Part of a small language model's weights.
Architecture: untied embeddings, capped logits.
MLP neurons of a small language model. Each row is named by its layer, matrix (down: output weights) and neuron, and shows model dimensions 80-271. Each number is 128 + 24 x the weight over its row's rms, rounded and kept within 0 to 255. Numbers have three digits each.
After each neuron's rows, "raises" lists the tokens whose logits its output raises most directly, leaving later layers aside.

L16.down100:144120084167137115111140120113135158181148137150111108147118139166158120127135161102165146124126096129152124141122147151123149146147177138184124116137136140105066104128109146173131128100114147139112109140089116158093101126144110137158143124148108130104134099108107146099119127129164137103139145140084129100101146172104136137172145127138152132176142095115122134149130087115154079109170142128094142109145095111137138118147116137166152148075127129162127091129116119182154081092142129077147130160154144110134125142130097095140141092136127130106150138125184137139108121054135152123
raises: " with", "ic", "ito", " experiences", "ache"

L16.down686:113149121122105107121118130126118092200151152156106120135128155126132133144135127145127113116163134145090135149125148122139129129151107130138108099171102128142133123095124154102118156126107102152169134096108124124145145127130123129131109124139104119136119149147113150116151095127154100096186094124123112098133147081163135142121149141116099126152095170111139108104163148105136130122099128155097107116121071195139118080154137128122139181137105118172116122139144163168111090139146111139173125108118089095150103102122124169110130119059119143115127202166134099160136104140167103155
raises: ".", ".)", ").", ".\"", "\"."

L9.down487:157133175172086129098159120115134110116165173127140138114131099178139108128166125128090140088132147174109113112118160131114164132093086128119128121135166141122139105109096119079107115119117113153125148152125136100145127145107138097105147173132129114106110120082105133135090146185107103158144132140130110196114112118111088083133134115098139159136142139124111119133149159155118128104110099115096146100122157183140122086176148145129130145139170142110110103161138124132111111162114144105121127143123048117166146105145171150133092152154077197113139131178117140120107159140140114160
raises: "oles", "ities", "ity", "ionally", "itter"

L6.down1083:096148114148109117125134139134102131145131103174126084116127108120156111133140083113113134110129124124121071115124123118133142124099158183158124145160155138129133148126101105125079116141122143132180111153123128122112144134139112125121144148100137088117151107169124121109129120151121112114137127139098084145159106082082177157105091135133120157109124174132093153131124152147106126131114110126134152170132106096150123105098093085148130127138152123123109185085121109140139126092110134114122154090080093150110137156138175160135134108135153142105107127123143170118142127126105161114
raises: "ted", "ters", "ter", "gl", "ker"

L6.down736:150126147112098123102154101166136082146102154153114106100159097146131135132117114150124117114127166054146153153079119140105119141107154132163124091102090110127124131137176101077120121154129104152116109134139144121122126121135139116125132142100107113143111116132127171075110140139094110121172111137147145110121132107114153121114141129093142109163097169102150121118146134174131124106131139122143145082076117104152104084124136067156124132113137129123116089088126149087162099134138111156117159088097130111129152135128125132116092147137152134171136159183144142132144155185145161113
raises: "gen", "ted", "ged", "ground", "let"

L16.down940:099156113112145151124143125140112121210122137150162131131071151105166109093111121108112164113126096160151099145122143169132126131119125121139106116134135158130152132111160097130150078186108186104144148138142157110137139112105142118162125118120151138168133119102149140064089146092103117096107102102110154111135102100117098132155083162094154121130124104119081127156134138114156058126117111122169124117105119111101153123145135134173151147109105123125119129173124147114157150138144116155143150139138133081102125120096141130093097156108141088100134199121088144115118075162142103120
raises: "ten", "all", "loan", "aff", "ter"

L8.down60:116093116135088122097119155150100093122119121113101092116121157119075135139170109126140129105108115098118133132142111170133131168110103142100152104114140157127154144109115117130122124151127122118160136116158093135102128145102104138098183116164142090152133106123092143149126120123084146163097128136117156123147082126143174155106131099134132121097106098082117129116137146113170110120150103117091133086131123144175149157114162161108129151127105125102102152112097136144088104151125149151116138148150124150105184130136143147101124132150159155134073142166127126148089108147102152130
raises: "aged", "aging", "light", "age", "ard"

L6.down807:137159131123163135123116120108140133148141165087116103125123143169089146118145161117129092130097105142137144116103101125143144134150156142171078143111156108111131154174136123128121162103102154152134138113172147116077112129100121093171155134127099135117153098181185131136098071133138169141140161126071097118097117117133158138161128110096112145132158128162145132115145113102149112095160137135112134158130152087100119110135115152155154078111171121123172146098099133149094104112159118082133143134149097148141126117183104152137136129122117134138142131116118093087137110089101120119
raises: " them", " it", " him", " Those", " you"

L9.down860:122124148122141139135116139140150130156138123121156126069128101174157149141138158141163128109136116141132111160100103096147133105129125110112123082151080111113063141116155130121087127146087137092125172141185138119157125138135133120115118126139162133104085132141149134122132122124133138109169093137083107103197141142108154122137109160127145149085124129144154103107125124115140128145107129146084122152122105137123140146107131122089074081132083147158116149199129087107124172106139142142139138128117142118113083121143086179122184132140144126104099119106130131143150109102094136140
raises: "ld", "right", ",", "end", "que"

L6.down396:144110109176178139117149141152098110126117120152149124140153114145093095137136100124152122200141123095126052122147088151135075138109093132144085110100108127132135118090110119140118155083127141088157131188146151111122138135118140129100155136108123120082125178208158109108124091154134135140145155118159112121110108136159129104100137151125131130119114111117125128118154107094146140102144107105181125154172127078121152118109142133172116130115147117115156121137142150111138139137105115132148127141101147102084090131153167127118183098121143144133118137145118122135107128126135142185
raises: "fully", "light", "ful", "oth", "orer"

L16.down588:135105111156138119104116098169107114130153064131100121140117148127165086114130088102126125117157163129152144126133103147113134143133107158170122131100130109127092095099089130128153159135124130152119123095140125117152117150116103131128108120149153127122168133146127129169122192124115107129119126135135115124151131136110171188151141094144089119133121125089094102083145156171114131135093124108114124135156119131140127146189141105189142117115159109150100133132153160086130129109164140149160157126138134120118112109146088135082144107157134086172118153146076124160161125152111117110
raises: "ant", "atory", "ants", "ators", "ator"

L16.down414:118138150136070089161130137125080113175127122128156153084106106124102122126125132140122109106124088141123138151130122127151128127171109121110115143083106148098119119088122149099138116097153136122137101134149106125155095166132115133136141135106133150072124189139096115117136081144140129190114094183125150149090148142168163136123128102137121145135091150127137137118150157120118123096096130117133098137119092159128122113141128147156133118122107156093138098126111115149173129069088089146124172130148136104153126170095184162142124140170138124161144149154153171090127141116136123109
raises: " Aug", " Nov", " Jul", " Jun", " Apr"

L7.down664:106129137135127159156129125107093131142133144097147134143119175105092129124128121126134139112159125126104156125131075115130132086114149095168176154144161164135143109116166150108164116125125111135136119116153099129091137128095158125179143109177142123155172156068154132098062109090115148122131113129156161107140155127160136114069130123151158151110118144170118095123111150149145146147125122114091115125097140140117137129118145099087076129134121137149128160141124128134120114123112134122142119110150147138141120089124160098127121159141155120095108151135133112117113131155103152100
raises: "et", "ets", "ity", "str", "ening"

L16.down60:192103091168135159105153138122138139141107156122127118156144110144137178100138116153148133136128121099139144111116142127170124135097147137101094214143146098120133157159125077136101107119142132158090106131162157113091102162165130133142153139168105118149095119101165135118122147125104127145111113111136122139124115143106108123115115144124068110132117109094122098124131099145140152158156122143103128113144120115131144122119151127133116133128127143146132147157101110133091123167108111119099137128094124153140138072165163063101095112068135173142087156145135114087150122115102086117
raises: " |", "N", "\n", "]", "ty"

L8.down320:084137120080139082118082094147145114175122137121103105121123159137138149117173099144140140141121146082083074117130129119105138123152129136123160130133077072152146112118126132160130105131142144136150159100163153099124149113086164112134147126128129141115117128151110153130125146130110162135083180108148121091132152147099150149137140105112054080134173167109132122143098129146154121138142140119111114138131114150118081160119143158099108147114153117132154179141120138174157155118125145153091114060167091138122128105126118115186121118057102130144113135177115116133111131096138138113
raises: "==", "===", "====", "The", "ta"

L16.down566:112111079128146175089128152130124155153127156100113114123149167108114116175122140135100112138159129102127151094132149114136139125142137122174161120156114142130164129156133109104144129101127155143118148118112147143109121132107109093086086155174108136164173151138106133063160152131120143087073131106186166148117142163136134155157143142103150115123112102123129141122097091133123116149153147093133123143145154074101119121107110147165082113130135106147096126118134115127115155116161095126114161133114096147109110098129117126184140159096148137144162107162129158143133127135121070132
raises: "39", "17", "12", "25", "15"

L9.down1045:155100094110142129116101116105129127076143128125135164111148147121151096131178174127135118102151117134091160120126163149128129144153091160103122110124109112133125111086123110140103098141164123106111134128154144130151129153127132149157155105145147113145104100151083155140119147127148103097106111148098082149141177106156098091177132093121190128141117151103095114137114128099158147109113087095109131114105151116174126104131143124110137086131120123145151114105119124136102115097116139107120085182099107163174130085118115094127110135108108135105143162129125155112146161148108149146
raises: "aries", "ames", "ity", "iment", "olf"

L16.down1180:131137106150119127083122145118131156165135137142129128135105138093142137122147106140128108115108118101140125130127145101119141122134135116157158181094121108149090136153115145073146095156074127129112135108093145098135178128117128158149162116130131123140149121167150115135165165113166093134151123153130122136102104117125123131145108160188152123114107093119101177134116082110135132121107127127120151181088136144143136141113139115134094179155119149136110120136147109053118139153115155085123148133135155128097118099155141115133102193125108149142128192084135146136165161158158113142
raises: "ium", "ulations", "ios", "ious", "atives"

L9.down524:099117113122101108166090139122136145090162108161125159122125145152111105129174130123110133194143162099151163108127159175084108110056137183112109129143150162142144117147135143186093078132116127113116117117116129093121144116152104148109088150129154159113126093078125131089164125165160100078135108128163124159156146132132124128104081108098128119145156112090148132118141118097135155138148127112117134178112129098126178108164133100148152171131115092140116146117108110160126146095127126119108100127122144159091123145121154090167090136125120171155145116116096124089123159111106099158
raises: "ics", "ic", "is", "ically", "es"

L9.down1060:139161137100124146143105151130141099114133117085148129152089148172111117127120071084141143147106127143119144122188098091094155089156162089106151090138136165156093109136169132113120147111146146128132130134137156083094126117100114151098161109092149149121129154109133113133129137186146118157092181177119130113124149125087131108153150087124090128161128121111159125116116175168144102113129133109123154104165142120148144101108096105163128087110091126107130098177124129131126131112167106144117139083133124144149134125101142127105130133132127148108140196098138107128133137098118104146
raises: "atives", "person", "orf", "ms", "ative"

L8.down731:131134124118144146140117106144066172101128136095104108125132076161102148128133115121103121112104168105100125134127099142125114138140136111135144160145121144154153114152130097125128119143163113145144103150128138111169187116144099128106150155085130130083133143128158126175146146122119147106153084145156155080092141134135102124103116100186109130159142118144127125120155113136073140113086147159145136134145120185165071146116156131105140082110147101129136127123112148143104120078120114111108134153154111141120118092101128156140153076094160052112124112163069120144159106131139104125
raises: "ank", "ister", "att", "at", "und"

L9.down1259:107118132136152122147160131172137109185149124134129156156183117150091120091116099119126071137121136093093118144144127125129172131142153138104151138105149142148148083084149115138109125188152127161095091138134158152143127117094148147110166127118132149163134162129126138140180122105123121103139108145101142117119109148083143134137074133188092145107089131114077084128166154172089111166117134148112091167143155122127137119179135150165106109108117090116157171123143141104103130147093136149156099127096111137127149105160135139139095104131106074120138134120081155129113113103141147154
raises: "ants", "ant", "red", "ing", "rows"

L7.down885:115171102106126128140140112153115135058151109174130107101132109112115108075107117122132105192112132092141082113111140108090130152154157133162143075137120090155126143095140069144121162128143172120101151136167137188101096160128135111110103097121126127124128133104131143165086122102131086130118150139125141105145112152151166103122108124123111139132112110168101100130175121104120158111169119153074149098164130094156148159116112123136143129126139147158133152118143136137110148131135130147140119136124099111172124116142162114177146106119094127100095115151184123133135148120101145113
raises: "ke", "en", "am", "ac", "es"

L8.down685:127158119140172142126099170106126114133136145150156151188140114143156174083110135124093145055124107090119147100155100116144184089101112128101138150107154084148147099131093127125130125062129114173164151135122133115122185154159124113126110084134108106116121121111146130148127100149112148135122105133117124072121128106143142073143124198107099114110158119146129127135133094099135105131150148110138133124167103089122126089165101111149125164133115111127104144117101104099107083071144168144124149151146172127137127138137128102160092085083140141136146114108103126118126142099154118075
raises: "\n", "-", " and", "'s", " |"

L16.down871:157132148147117133115122115144076111115068068125160139138122116116165147155108152125115131114092112139082122120081070156112143156165131126121134201114164119128141170128136155170136125134155102122086133126111125142114121169186178163072146134098116127110139134134142127146126131111152185134085147095189168160099160130122110134087146121133131108117118136148108089146131178123116162127099080132105150132132134164143136148134121097116135124174124099126108137164121142157111132132126140161093115100110120155102100133111131150148108120067104131160124083156135150100108171105113158117
raises: " were", " could", " are", " include", " as"

L2.down797:120109128127111106127098115125098111087156152126142149126143081133103157113104130110153161152113117092090091123141130098115095097128162140132176135127114144158089090112140129161122100137111100147160128163156186147121123113129174162119143127116128115086176149175093117149121128153102129132133157138141114117139106130137101150165141157175091123112143103173102157124143151128121166137160135124147122154137090140113149156138097166136081135176146136104149150093157127118157125092118076102170152143158129083133104155105103138108162133067115151107155116112117138113130128126098101143
raises: "ant", "ens", "rad", "ents", "s"

L16.down852:093135165134156158106163133147120146124107100127122148123154148137161123108159151162116148128129128134144092124124119128130125097127167108131107170168087085157110082120115105191162145094128124145093113133158121124167099125133188116135160106135146154140138091137138141108157120138148166135140128111119129087116125135172150167127145073093148150100155132136119107147132144108124138109096162112127096121124116160119131125131115147130134116151165104121106182170121079121122127124099142116082154105114122097106092131108154125124140085138141064132132059122126136102080110079144116135
raises: " have", " were", " include", " are", "hip"

L6.down270:143143134125121162111088125151121095159150123139122131097092132158111169154069164119121111127151121096142164153105114143127158123125120127168099124167147130167156145094144115115114081153096174149145153133140118124151125132137154135128129123129117155155143109115120132119144133128121092103147127145123124093145113147143172101143111133121124131152154130096081148133156098139127156151172137122135110135132103076130151120147085136137133154084144143138169097150148125100124121127131141176103115173099118137094099130155182104130139110117162147130091153138142146072164134146102191103
raises: "ter", "ten", "ts", "ks", "te"

L9.down572:164164114110142131114130085154158088169134134118119118137191088118158158139157132104155131131107093156098106117110118128147149143124129145126111111125136133079140126150163092108097168124171109098115160107098093151152170118100118130121141107111178091131137087147119121134107098145051093124139107144127118131144120105141121108117156120152138160138127134152087134097207087115158123138113142125118175149149094105171132141105106117109114125154181121120175131104121138161157133117126157096119136165131150105096109103134100123123091168182110133131155114113137123126113129112103109118
raises: "ate", "ates", "ors", "ating", "D"

L16.down738:109092151157122152106113232172102119125103151121097146143141153135101112118096171126096096117095146119183180138144157093144163082146093146148127117103112100170102131151125104123143114133091122144098129078138125152133138151131111112127143127141137149123111143137109117095165136142088112126094133133115094107160135107107143159097116115147160106126144119147116182166144138168158142114145128064142104131116140122138084140115147148160141120171117089123105059140128164085089159122101134133163149141140161120112123141131124129178141094161116117153178146137121087119090099152111122194
raises: "ines", "ining", "inus", "board", "pool"

L9.down941:101150124073125153140121148108147108149140121170139092133131156161116177140127058132146125093156135121143136112125113160099164111124139176103111110147138158122137176086126109120156098153173137102085110143135114130145163099135133135122146121117127114153163140122125099119072137128141086093078170122173129160156111089114152125138162164104067135122157132080091103096096145133067176148135129166132116166137128090155176124109149104109117122150124102163154114112117145114116130112138143110145137139143143086109137155106113125093075155157123128149075116115116133095125125156131102132
raises: "ering", "e", "ors", "alog", "ating"

L7.down1028:122102106166120110113133124109098078125135160138141140144128107116091097120134104153128145138140139132125089099106148122139137136102138100152119150112120122149151139159150184166102165123142102139147139146140161133119126113121143120167113139129112098116122142151116132123113139098134164090145173130059110113131106122118133104141134111151156130126145088131136120149131135102155117124159120085198138135116145116114179113097110148142156121126128106088152128099103139147152161141097102135154099091147095093139112133178121102150157100130116103124157115158125111122104137125171108143
raises: " us", " me", " them", " him", " %"

L16.down246:086144103095136140090153117131135083096142061072117110093161110143133135118112128131143121119130149136138145107119151086124143183149139104100125108101130160105131136174139170125100117151116146154180119149117117133151099125177119101121158085139119144134128168087120127082156157100143123148124106147123116117115111121134111131103147094106102177152119139134178118130145115130145121124118141116132149107109063136124168116132139171174122122098121100144152129082139151100120108070202149131171115131120109137156163131145142181116123144145129125108133183157089144137101157181142123163
raises: "atives", "ative", ".", "isher", ")."

L7.down1250:101104157155151185086094110122115106160102114158107093137147124083123111133120144122125121153147130140148107111124146120134170178176111155122080091137138174112110084118088148130131121126153168130146119153086151096075132119102144104075094141126148170118130167118121089124115120139112154115113116152127121151137088171110153160093115129153127122132076136093154125143128125109122178114132100103103091106147163092143181104172130114156122096130131134164154142125136124113119123143125153135136127123111097095133163145121161118114145118173170134146121143123133096160105121166140147112
raises: "any", "tic", "sy", "fully", "ful"

L2.down1112:114114163142122090118173116115109081100130130093155137136143130145159159145130121169097093120129105103145116125104120135133089098105137132091145134118120150131135108110136082143084143126117120149074120119121132164139069097109130092142083107144124136114139150111112134134125151062154151149150102118157160088115147129120098094125134078151132159125132124124140121103134157136155113123141127148123132114141102172077098155127091166172145128102159119104152112140147101132116194125129176112164142101128172088170090136130124160134104131134126143115136154106144153123133099160140141108
raises: "se", "ch", "f", "her", "hen"

L16.down167:118106125152077134116145105111141129098168113138218121144124138119134139114093087143147156155112149097113163200120112095143187207106130134117124114095124183137150098120119112162129137145095144116142110160126111126127157142131121155139152098147126138135101150085145118135130090148145161110097146118125116146064119127167098143139092146165129149104135099150124142117137091115106129168147105118149103133097122098147129125127157160146099128116121120146135122139133150123086077057108113155153119098126141114122146123127143103113116108155128110164126140132139133097093142151115128121
raises: "ived", "ives", "ive", "idge", "’"

L7.down453:096126127108149126068107142152107105137121169144112117161142085133142140126149129105077133141096181115176146152162130115076116087124169130132135150082089123139136148117155140167154114151086103105151129167105144132076133153124108156125119123149122156104121124118145137135174119132114139121115125152152121134132117129084169090115098134105069139098100118109098124125150126097111135163155094091144125150086100129153112135091133123151171191118130112130125124142142079130147120139144132154140136120150143180136138104160108133130125125155122168131122119134133142156175155086090145123
raises: "ic", "ics", "ine", "ix", "iz"

L16.down758:035120127150086121111135127121130113207149128146141106117143146139111140088131131135128145132107137118146122091157138116165104172131103136161103139098105121187111146141165124162135152125139135158152144095123128115133114152122102131141112109122131112128162142139129107122106119134117107130132139109157112116128153116113109063133137142128103088091149108106133120127100109142130161148145104163156146107128114133122125089134138147088126128137106097095125123113126098142122118104107130124013111095139165131127142146150157156162122178109114136117155095182130127153140094092163135158
raises: "==", "===", "With", "L", "===="

L16.down415:142126162129130102148131147126139107133103119121163136135164085120147133132119123150130083088155144070150123137122112131159115127133146119133127127136134112143163160126167130117083129135115136121125121063150090182127092129127176138138176109135149125138152111116136118174143130082104157118126108155130122136124120137109136148112123137128125127134096122129133093089133125117133111125173153119128105148096138117096116130094121110136135153145108122088154109117109134131155129152112132103154171104150112142075138126133132163099122098118159099151099097083130132127135119158126115106
raises: "right", "les", "rate", "day", "ture"

L16.down1162:148103166150115157152120123166131066156134137069118089170101111133122128148141138111123119118103148092109103106110129141177118158127108094139160115084127115103117137107117143135097090188129103123110137131144150119092072166139108081123115141126133138114139159144187146133119111107102143116071102092146116158170097163116162147085155140129103070097118114125105118138122132148131106147143113124123108165124134156101113136158160113133126103156151148130121110151122101157155129129144128098115160129186141148129140201158124126139072146130129127145096152139115126166134150116121137130
raises: "ory", "ure", "ope", "ies", "bert"

L9.down280:151126141145126140100142121120141133155133131152136138144184162111192113139120153125124148150109128107107162123143103133160114114097122175097116142156125114176144125141137116083120135118149114113132101077154148107135123114123173138090164165123126153117079117156085130137037163162130100121130127113139118157160178108119143107128130179085117144136118140180099148118120143122133126114156111076118123100145104132115122122117142106083134142167154151159152140065122114097136144079131195149151121166137107106115135150089115156119065138134120106106138117103142135150163133164108158099
raises: "rd", "gen", "ving", "ged", "ger"

L16.down61:144153178111110155137096139129149101185129130113147115081158146162128115150105137148139158133126153109095074140121128154109083139154149135135146113102155117108102134123148125145144198136136109132179169132124140146120129138143146120121138106165159145126087167134144116141118144110114115092148124124127167122137101127162123083123137149107128143108154089129084125121134116181114117152171111137069102135138163131100155157096134083163106102157095138146098122100113140121091126121084141141168124172112152130106100114137123150128089110146145105099113120132110141145152072128141144174
raises: "fe", "ber", "ris", "rell", "row"

L6.down471:162156125131115152152124110109145143090135149092141090135118188120083162071153136108141131183127121109129141122153098144144083120142109139137114126114136104112122147086143128117171160115063101099151108109147125087079112108112140133155162161132131128141105116101108123169114138119099099109140138113119149118115111112112140163159135096107155145131105095150101103124150133156074124130114082164121125107149138157090120161140123127120128150116139116056164133130123098121119154141172134139147112137139110117147129124186102163118162128167119119161145164068114136096124141096093136126
raises: " his", "mail", " him", " their", " her"

L9.down197:094133161120118123116117128158115123182090134156098124123131136120080135091127139095153169129095075068123117117088102172151159099140107111073104117149103096154118153099118118133151113096137133125123157105179095149088142125162125137137133134117130051124138119142155132126118147127126145154124156127119137112101166124146127163132163141107076132148158120094150133132132151115103126116149140125128116165133103159141105117142135155094132136104106151106155185182113180169128134143168129147099091147113154126145156151116152115144085111152092121106150133151105092106177153136118101152
raises: " |", ".", "-", " died", " attended"

L16.down1160:070136138133136108104131122145131141133145086163091137110118105103141102135113132150150119109109113107141161086144133162145119114168120129138170095100156106120110126116137137123090169163122135149116133083152174096147103105136177099133126104147117143112132145114144104134119119104092068103128078110155097110113153083141137099141113133132162113126130123097138126138128151106105134151115167104109160162125112116111185113132136092132111116158164101109113129114103143138099138161106145109134155119123184139132123113128140177153158147115151138099116164145144139134126136163142097106
raises: "%", " %", "t", "g", " ="

L9.down233:118141130099121128136156098139117158224093134134122113156143108143133156088177117124121123108133107084118065102116110120153163136129158166120126141105138155131125133125108073138141117149126101149131128131128121133093159122150162107125152141131123174122082107139100126084137125133130162119137116131115142114143136121081128136096120158139079132106119128145113120137148127127155125126145174165141139146143101121126127086201084137145110117102145099138147133156112134114107111132131134113121132139116138131133129154123157122119136131144125150152114106142154135113110155099106145120
raises: "-", ",", ".", " (", ";"

L16.down203:135172078146109156112128114141141126152118129123136109146101124177158146111139131117141101125115160062123102155115125157135119102110113114142088119113159124138132135152139074085111146142129133177147134101147078132148143138182150124144137082154122186132089151123074123143150133126111141098136136157124122125154101113111154111098105120120110136162105093149118103153134148132103116148099120156141105140070078128174128148085161163104153065114098130077139125101118144130175125116122111147132095124089115109128116121131134116114136102133113061120152131140111178125122109111115109124
raises: "ate", "ize", "ates", "ise", "ously"

L8.down280:147122126142130135122161099163082090115131138207128139134128131089163107157126096074100128100119139144129111126137126120137096141160160129182124133111151104127127100137132168110103163126127155125103142131129119092093151119114153082101115129116137121123150151113134103105116144120114145129099108136163167147137156089139176094143132119112155194130064116117105134132120151122151140117162111108135143172110111090149145087184121107119127115150122113100151138109155128100092103123108137110113127068096119136121141164140153134150120143096151145112144134151141166128125141118136135134
raises: "ability", "ably", "able", "ches", "ography"

L8.down482:119101108132160125137116125130148139139095122104115128134138139171100153133128106127131132098141132152135134128146144160158113109121098144136141113116112162138148083104174114085081112110132116127126143151134184113148110137107130124136141119160135113122142111079138119112113160123087119138153138170129126118164147125111111119113121158134141124098151138127089117160118142110113162168089135115146125095098141158067151120137111107092103114092074168136101133104116137147130079139151103091090140094113118159169092151155156141132155145114145151139077165160170161117115125133159141098
raises: "ip", "eb", "i", "e", "ib"

L8.down1093:119064098160139125121108081163111120114142107176101117105132131117149082177123112110163140126096136121175148137125138119137154162109137157132138058125140145155150130104129155165114066112093149099116123096119135137110139103138106129107110104150133154136104130141095150086143144104154109135136115134126126144126125155137157147124098137165157132150153131121131107157142128120102137118136117156101107112104126132134158111126179169127100121145111118136150174115148100134136137127145113179059120112107143131131132138181096119128094158104134126150111142179111114108162103121116107129
raises: "ique", "ic", "ish", "ers", "ica"

L9.down127:129097126125109144123115159134143075162135089114087151137124154106148121099097126150156159095154116109141113113092114128154118090131145148116092090119142103128134128121180139144124161100130137132113106123180075124121116144087099145122131094126160122138072164132138137127093158128073096125182124125149114089131130167157136151177140138149129088157105136108125145115127127115136105135158175130172133136122144116126086200158112157111070127147126139136111129136108116108139146143123139171110150132127082144104080164181096160169092095130177107108133134108135130085151180094066154133
raises: "ually", "ray", "ual", "iced", "ered"

L2.down611:129147119175115106100147132116124126105126157151098106131169131142129146109130122085103110096154129134150107128079100133113147122118189154113171137151114133175135143171112144123122156154122161123147136164140119124113101147135108082141115130110139080189107115108135136075159131177111111119128107181128167138102111098130143090111118138143109114111130123124122129133152114077147160140121134145124113112116116165102104125130138150129120125164138100145110102090096158115147139103134104142125158108127199132142120142077129127143070173164129108116126112124104140106145114144125141114
raises: "igation", "eral", "ter", "ogen", "ted"

L16.down904:140099120196082157165095133108097116158156148141124129138135159131181114121151098144130105136139103110082134125141127154103118111102144129141127143106148121143145120129114141131160164152141121083107108141125148154124094143111130163093123147092110160090145131109167124161117161086122126150127092091097163131131116157111112135122144100196121131132129114104099163085113108149132114147122136115120124133092134075126179135120115077134165126153124140100120142144092137094138110099150138141095164121141132107169129129136113160117156149128135135180155135137074064103100136171087120114
raises: "ially", "if", "it", "ally", "iv"

L9.down96:130107148102097163141100117132124155143140126124130188138129103171086135142124150109158090152116149155120120125138136156063141095161131132166111088092085159128095121116120106111111163113141110133091164161153118128114175076118159133144098107197096084129132107064128074145164130111080135154124120132142132121136160123155144091152128127120135120134141139163107100133140129108079143155141108114129121151125122119146159122130110153168121144120139167110120091115139119166128152109137098111099138176131092138156127129137160172097133093106093118080154106149170128170144136143124109168
raises: "ities", "men", "ity", "atically", "ved"

L8.down37:125134157101128143176142124142089122163183145104160143137102142136130141139120108091128128128112142072104123123126127095146150164171137156169109121123092172120161129128112125134149054136126089125143109061105137111103159126099164168118118161101135132094119117132076167135124180138138102116143155135144104113087148136088117132135106113145156151086132111164132125122141097108134145150109141155158111154156164111096123099140067141132137139116099168130091147144129155140091106123098146123116162113121133144138141110079122125093100159180143172120149120102132109119169109172136095108
raises: "off", "ians", "ian", "ensen", "ián"

L16.down626:044142112130139144119159130146119120135157112124151104127120120089144107124111165115150096116109110136111137115139117116156156124126131144135130089110138100122108148096165135099157133131154116160107118137127145146117128069141115150119113140135124086134135119146143108117130135140168118125152094114122129066101139101105156127163144142100164141105083117135156138111148088164135144132135110129163101153116136123150123145132148083130116076109157149165150141140103123116129121140077153166057134144097110124135115088140106156150131127162101173139141155076119110177167159136154102134
raises: "cles", "o", "ward", "line", "ño"

L9.down1014:117160150121104136151110120135122090153165084155161101096140130134106166137111120046113127138133161135120142173125129105111135143140182101091129124144113191116146120123110129129123121156167095118133111121137121107131112164112141102119147158128106112142092127105099143134122143135153116091109140154148140098090160136133158150099107134092112156104139099101140146131130126108125115146160169140091152173138111134090149135127157141131122153136113157143095143150116136160116092138138117134102142164158115100132139160104117088146088124099166134116152147132116177084117117159146151121
raises: "ald", "uses", "ming", "iting", "ging"

L7.down1203:121128150124099129183153150157115102145145118119144096109140104133190111141122139127115151127070128088085108082121146097151131145147130111160086143133075119170119111123119149126122106178107080135163113115096106117108120114120108155110105117086096114164100117097112133104095152112168110144146140142139143119121149100150127120138136132125170131162147168151066108097155071096119103126097123087158118105134156116114115091119107139134119123139150143107121115125127152111184118099141128096141146118083183119153133158152122132154158165119167150119066130172114154129133132109101115127
raises: "ian", "ians", "ias", "i", "ous"

L16.down702:205157147127126114115099121154145139127131158098133161168128094142133115135121130131176122142103150135136055143120135172128141087151168100112144214153140130150115157141130073073099138159113085111103069118098159131126162111134116120115115155141118119135122117125154113102135144104160140114117113118116120155133134063146105124109110132143121118160149112118145111150158128138131116097116112120144085155152126083102111125118106161108140090118160145153138139144122071114134126096119110138105131126137147120092151080123128108130144105120157151140144120140142134139138132050141126126
raises: " this", " he", " was", " is", " these"